Weights of a small GPT-style language model, trained from scratch on English Wikipedia: vocabulary 2048, learned positions.
MLP neurons of a small language model. Each row is named by its layer, matrix (up: input weights) and neuron, and shows model dimensions 0-159. Each number is 128 + 32 x the weight over its row's rms, rounded and kept within 0 to 255. Numbers have three digits each.
After each neuron's rows, "fires in" lists the words (lower case) most often at its 100 highest values on Wikipedia text that the model never trained on. A number after a token or word is its count.

L3.up591:089124134170161090144090154104138180112087147173153135148159149134104156089093112124136134152136128142103093091118123114095129154188092117137135143131142123147121120124130155118129152135201063139090104197115124057117130188132128160135168162186128087132065138184136157104193220139153107100120111147184123132086124140130102174084185155138056202104149059122161197113156099173101117090133118158128168099132129122118135106128163101149145137117140088088112175189154095074150105070124154
fires in: "an" 63, "n" 11, "another" 6, "switzerland" 4

L7.up165:097142137090101119098212095095137123123107073136174059175098122105114153112166140099125147155126110133138109121099126117126066118123160102132180136165130103152088140110159103134132113094142122091133122133127145120134144134184117111084137136070202125111183098114136126195137088181090130114165153083154189108088077139151041128099136115124128169113204094105091171175085133118046135123152198140152147062115170147081128134116169179141125140105116145152155157037099144142097125138139169
fires in: "of" 60, "in" 6

L8.up47:146126091154131100051156076149089115066123098093132114163164136116142088148131131098157173147106140150147102146118099145144186083128176154133133122107081163109142150159104139065128108130160060153158149138121123172095107086140079218156091144139150113160078117119153127159120134175142126139170189173176137107078124130144186142119132118109131148092099095110113136161185125133160155095105175098179102129101150110118099165115131020075162120125122091115115178057071131158182135099112072
fires in: "of" 60, "human" 7, "architecture" 4

L5.up433:109151104078099083109125131119150152091150138092155080133106154089126094119133151164100146148098123115118112086159194092148061154142133182152076080138155149141081148108169091113124164129122119135118145144172105094109134158145097142099095161098147091142059084151166121170177137195173115128144143153176149095161127127154127113111188127147177118087156169151192130101134131105195070125112068107139115153087125074150150112112050091083216167123066148105066133109149125128156174142104163
fires in: "label" 18, "all" 11, "chart" 8, "top" 8, "list" 4, "number" 4

L12.up334:142070145082121138102112130134218137088152108153127103093111168117075161101072120131168113142139131078028095128122091156081076096091120106149173129116128139124209161126115061084161115090108079136169094102089107168141158138138102135116157131154133079150119121176094148110110073121152098107136130137114135194086147082145106143170088124105143148112093127140091121047166147123086123160174128143141074145130169164098082131154173128086123106090177111116180121133156100117113108138123214
fires in: "an" 50, "robert" 10, "another" 7, "debut" 4

L2.up469:088125170149119130084142147120121132073113136095102162127087100141129168125142104170067127186116109203123094129166170133115117208163084122137127108130083115086136176142106146124128190170107116168065141135124159127089130188109090145137149060130117069151144064156141126118175166132135127134159131124193113095101134109153106094137111132178072213150001095177141157097151126178114111119136102126073174109108092131124104087143154152144158144159084093115128126117144125116148139159090100
fires in: "is" 96

L3.up79:062107122083136125192109151172113123075106142102130118088156142203139192076132137145134207154108131175119140091123167109126099188130095140128170060077124143124068152096163133094199188138123130087137099113161094115159150122102157148090133164077143120136098137105091106159153146148127130088134107126170153114073131167118115178098162127112147117090115110141165158080115159139098102108135150064150076111077190200143102142120069182133137051093165118135087129145148110153148150149115117
fires in: "served" 19, "held" 15, "released" 14, "based" 13, "published" 9, "included" 8

L2.up155:186083129132141069075138079136115109084131177130153152188116172135140147143148139115112140125130122194122102114136115095143137091130138156163172107121095081152121189082107116060132114118122159137171174180129096170108168182107136148089100118167085137124099098128132126114146141148114127149120151138120123082124111142181072125134088178135138112147117066157148133150106127164136140097170191083173173076144120127157076143081148033072144174167170093108101109099122118142151227052136128
fires in: "of" 23, "architecture" 10, "architectural" 5, "heritage" 5, "switzerland" 5, "metropolitan" 4

L7.up35:118169136189117170144092148191115165061153138146125139113121145141178123129176122170131115103155095131104106160144177046123164112162140124121048163163134136101093180092087134090132128138157109178123136126101094108131136128194108100099188065134134100134131113124136090098081098090154142139174130186124168111104178108091171116164165181117127115161112157141134157124124093153093112116159097163124098083059199118144197135104169116156078099126108066100152086148145124137095123078081182
fires in: "same" 11, "this" 9, "previous" 9, "new" 9, "early" 8, "late" 6

L4.up505:098113137154132121124134087145087126092117160170136090154126152148152176121111136155136105083118039120202097123109157089151165122175107196142137141116094133178110183047134125119088133208147113112125130129155123130124149156121095102097135126102104167166155146138155135181119093191126090126129180156180137184103112073118107149165079177142168136157140071143075159142085134102187153103124163148150169203098066115123119111105156139104204093123098145089166126092134142106057134161127112
fires in: "of" 33, "for" 14, "during" 7

L3.up161:070153167106128140058089126123190146079123144120134139129143105175144112059108162149159168099127133092150179163094090108127111058154149155149109151113118121108069143137134066126143104105164094138133116147157105085115143132115134034188186144177149130123165163135116138145157105093094142117115197203135142097151152154103154105148109103197088138132116145161176096152108110162100126110146139116173121156158157109135193082140062118112082136117099127072134054168097115131148174175081154
fires in: "there" 18, "team" 17, "women" 17, "ship" 6, "teams" 5, "them" 4

L2.up337:133073168109109146114119137121145137113143155163123140125095186167143127066080106171142154138087122171093112077165196138144137143130118128093160097138150145133073154092198149109152104095125136150150101125127109092144104132088104135119159137076116071130094116130137124173095125149190061084186172136131145075109164122135102076113119162125141111176192062117115186164175123193032131094089127069119140115161177134151085098153113101090143135167149102153096111076166143114159143117077170
fires in: "more" 42, "korea" 10, "moore" 7, "edward" 6, "received" 4

L2.up0:107139109140126071113176020179141138120191143075094149116137141190177180122136155116158183092137121157195118164123131100157133163134110129139125095054147155118162117069144148137072098101147112166170130135107117112088157136146120146093073125121151134122180125091155127198147099140147062190123144111137145102120063092159150106107134191116139133162105124165119139128102103127167126093095158116170126125168095112159119096115182080114110168114053108133095118118145121184148149067103190
fires in: "institute" 14, "department" 14, "committee" 11, "region" 9, "university" 8, "professor" 6

L14.up44:154192151103128115116096124140140097066089079144115154100113150111117178134059128183124148167117115076129173144141118195096074109136110105145113189171082192151136146130076147090141107115072082168160110103115116115122168111145109165085073148113086163173160145148107145202157128096117126107122127142108133152123087096171127109168152109140134147174055074121082110144107179209146147104183145167146138094163074133101087110059147106138099151103161109145142165148130123159114056141138119
fires in: "had" 19, "would" 16, "was" 15, "are" 11, "could" 9, "is" 9

L14.up135:142166156130119098097119078133160200051108074130194100210148146119145163121142175141109157163118143102096110100100097137093084161112156123163155142145089151151111163117121073123078136115108125153109077190170128113131154101165129196096067098169128158142155097089139094138151125138066091204105141149155128117181073116122090082161118151112151196137137113175155118060155134137131110140127141106082149136136077154093080145166167081150112159124139121153149109111166104044138117132100142
fires in: "an" 50, "entered" 7, "another" 7

L2.up224:129143066201099141156119129185156144153175134121130087095123083094149205119117134172135139175116135118095166072123156155120042119113182149137161134078145155135127130071135078130126145136099076191120141136170168123173126139104143100105197092112148101132105146122134114119131136141147106117094147150164153112119117174158110109145215141134117186092112099148078140096118166152126165105132106122117088122037085139115096109066153146126175125141157103131140009087161130128097157139125166
fires in: "former" 22, "previous" 9, "currently" 7, "current" 7, "previously" 7, "scottish" 7

L2.up276:072169129144150097061104106127144135070153132168170110087100133153144174066123111142144147134132109180101100087086150136095148093193145111181130136096155142139133211114077123090035163131124107115104139112120113114122132175112086122106087122162129071129109172178165150145157156146158059138107158173128103081159073109102119123093131160148118127139087023143120138170116144106140151106194162095128082113121097168140145094140155064097140151162105157098170129149131122181164110086099134
fires in: "more" 44, "very" 11, "every" 6, "little" 4

L5.up475:096132091144116127123079144089101132130177115149097127125114156163105090170131115174145111085137122085075094191135143104189110121137108144166059117104123139138137135109169119072164133149172092206119172153138148092106155135149139081083134104151120107115134178148157113112123118152195143144100164139165048089105118092185108146149164130204170138142146122125153159108066126178136070118182077173157152142144175015156140145128095084117115117093180117109132147149190109114101132094111125
fires in: "originally" 18, "only" 7, "officially" 7, "directly" 7, "previously" 6, "initially" 6

L4.up92:083120127152123095103160130127102175094151200099129143116186138147144156076112135154136123134141160107133155092143088189137105087185098110144115127129127155166132202141097077179148133108116142076014083120148112120154126177149175150093146190135061126189191130096101125092139171089100108141109169100096141170150127142087155112177142153136132154115134121177143102123122069180119185140143098139171107154088106120144102108141116156124170121164063121139136050103191098121112167117103137
fires in: "out" 26, "off" 11, "club" 9, "back" 7, "down" 6

L2.up466:066075139095113108130091118075114134115138155090138135104129058131159192172126172124136155174103097169129137160061088081179125078165102156171127141131131121123081101089107119134167097197168079170108122158144093104138154088119152089097162136137146138163167132107154127090164161146178173115145151144143165080140064139127132119198164168155115170137124130109122150177064144110178121126132116144141189112100158104146158111133154187068105076113149103124145114149165083086157094171054133
fires in: "new" 18, "record" 13, "recorded" 11, "recording" 8, "developed" 8, "development" 8

L3.up390:102156179164137094098153075119160131105125162136118161103073132116090187139138149103182149147126117186131155068146140151112125065177118141104125097112126138165100127136179088090178056169145157130137112114115095130090155148090151055101140150110128191152195104186148111111165147140172175116139190134159111048120134144105109142131190150102095173150122095155155119152142137182108176101098101083108120090107072058150152119140095154141112120094128095076143075098172105166107148078116152
fires in: "early" 18, "season" 13, "july" 12, "august" 12, "norway" 5

L11.up20:127133122112109081151150147124127148136130129174093066129153120147131147143116067185126111118073136108103121103138139135152066102071193155096149118173094104182138099152140168128155146114100108154122082137202129148071123145127196138060134147127138138158088127167159154054169175110116192165142140138144122152091089123112092110117100138164103187128143060108208154076100127168065153091136136177085089142088158118111150107109195115105129153140083089127206131085101132084106128124144110
fires in: "to" 17, "was" 13, "population" 6, "predators" 6, "jurisdiction" 4, "justice" 4

L8.up594:126099112081122074117081132066145131091111101071141129107085109135140078157177137194130155140102084134097162162107135136101099163148178128133105120141104097180151130151156160096092124137173095111132134168106123070129118129120187091099141111091180124131086151197152120124164143183168132111121160140145099069126133163099130197128105139209124141136137084096102171110139128183160095064148113189120233095124127123099113169132125144159082140124109078191104171191138109133122071119136120
fires in: "would" 27, "they" 23, "the" 13, "was" 8, "could" 6, "helped" 6

L12.up575:085055090101151078076134127165135180090087119091099143070132105089106117119123102123061141137098131204119143117143110151127121075146137113121165142139140169148171153125197147172157125083118159094159106108130090130138160105137142142066170098085090174145168181136136146144111140182118090179175103125118130177106112090132154159224109093185112106081132099139139113138126109095141100139121187176143174164104155129116105150097096113063092100104189105133162061156184120154122114154111123
fires in: "at" 25, "released" 10, "for" 7, "during" 7, "subsequently" 6, "wrote" 5

L7.up514:115114148188135127150131130142132150132165135160085110133122141086132176159142128150176149080106145173152114094123090114104137136135148091092131098094144150152120148141159126120190149106087142167167135099107130098102146149080108131175113151098060074164080096187179093085150103130208093146107147137231126131119069136167140136166126139160127104118113134165165128065043144169099180106143062108106095097084092088120102105095116092106150137090137058184118148110140122061086146129130180
fires in: "career" 17, "life" 16, "early" 11, "reception" 5, "season" 4

L3.up420:112167044167169142120113070158191114096190110109163069189121143138144189110159139124109111140118093129123137102141187111109115164076191093137183082138112166136152160134121107102094112135151116143182129094125137116147112134191164142083070129110086146138123136088154123151155112171131117178129139111106157177148089123164211061158176144119132131139158068147126108123128182094162134096112166113162139147132133125089166192078129097117136099165107146134138082071151128119073136091109201
fires in: "central" 13, "modern" 9, "culture" 8, "addiction" 8, "cultural" 7, "complex" 5

L4.up526:160107129137137109124161126159113151105105152164087158175132110166107111098156120157089118087127132111133102167135154165083129107083144123117092123046117137130164094104068095103203119146147158165108074159109121140153117142141123112144139145253120077157135114138123092149113106060144107135114104098146101094123122107153149133173143108073087104165084158139137104083154143113129147102140127141185153202089094107194137149192132124102195161130165113082115098084107121040116152147150210
fires in: "arts" 18, "architecture" 10, "army" 10, "architectural" 4, "argentina" 4, "archibald" 4

L11.up356:130146129136143115178131104111112111133112124124107062086109175111147198125110161133174180130142139121086142132124156145145137132131128104130205103085106128108161145096163170120144128092124141134175055099189087101134174183145135169061114079040151143142067114143137126093145144090114083136112161094082103085096075070129130185126155088090137134149159137135150175111104122195132127157126134122131129075089097152103108163120149222165154126120138106169118164155170085174120158211131141
fires in: "had" 59, "have" 20, "lived" 6, "not" 5

L2.up560:113115146144113130149096149079124132124079158089191088059158150182105167057110116151137140147111138125090121083150117101153105170212134057129086112109106117151076174163152080131127081162126153122168104102145176142105109090134124151083102061157158099185191065122113136137133065159119130141171130114134255114141105172083104141128119138147158139117096085169131139149097155138062153139121161107132171097107158161112119147132127151125108154115143121067151084120158102100109133153136166
fires in: "date" 15, "density" 12, "ottawa" 11, "census" 6, "defeated" 5, "rate" 5

L3.up576:083137137182129130116158126120090166121129107085172120157148170251135107200119121128088189134099160105097116131143088121140105170131126172112108114128100158133093102092189127131109132109203051110119096098126047145115166099103149192097146106103100124167098147110115134115151106130089154106159144097111157160108138103124108108107141178151105133130186137149102123110088149172073122113134149157177103112151109071075173149183133163123157073139063122150090116130125151125116176093102049
fires in: "between" 43, "with" 30, "as" 13, "includes" 6

L14.up130:140158160093126153135159108110086163077046084143139076111126185110116128127159161176138128144123130136086114123102112141054133088125187154129105126164126153088178156182148142171131134130114078143196107168158129075076136123177110164074076139111139093137079074180155090086140107127121066117118181133094158144120144041127129138154117126128100115102138117122152186073130134150136103144113179138101155124084158143084163184181122106062168118148096118125149110169199102101118101110104161
fires in: "an" 44, "unanimous" 4, "disabled" 4

L11.up292:177100162086107126083153122091119132089053118084156144083120134178087135118106080169098159143112150084168096124151118102181173162162135124147079142140167170166165129157109152111172155085100112103145073092106068112105123103142066145150129112093166073126080096180124095142121081156138108126160153162137119107098132182154134156105142119128139120116097106145106146146085173132140167098126137146097110165114105159093165118141094129149224153171085135225139121172098102188139162152204102
fires in: "is" 48, "a" 5, "between" 4, "vs" 4, "with" 4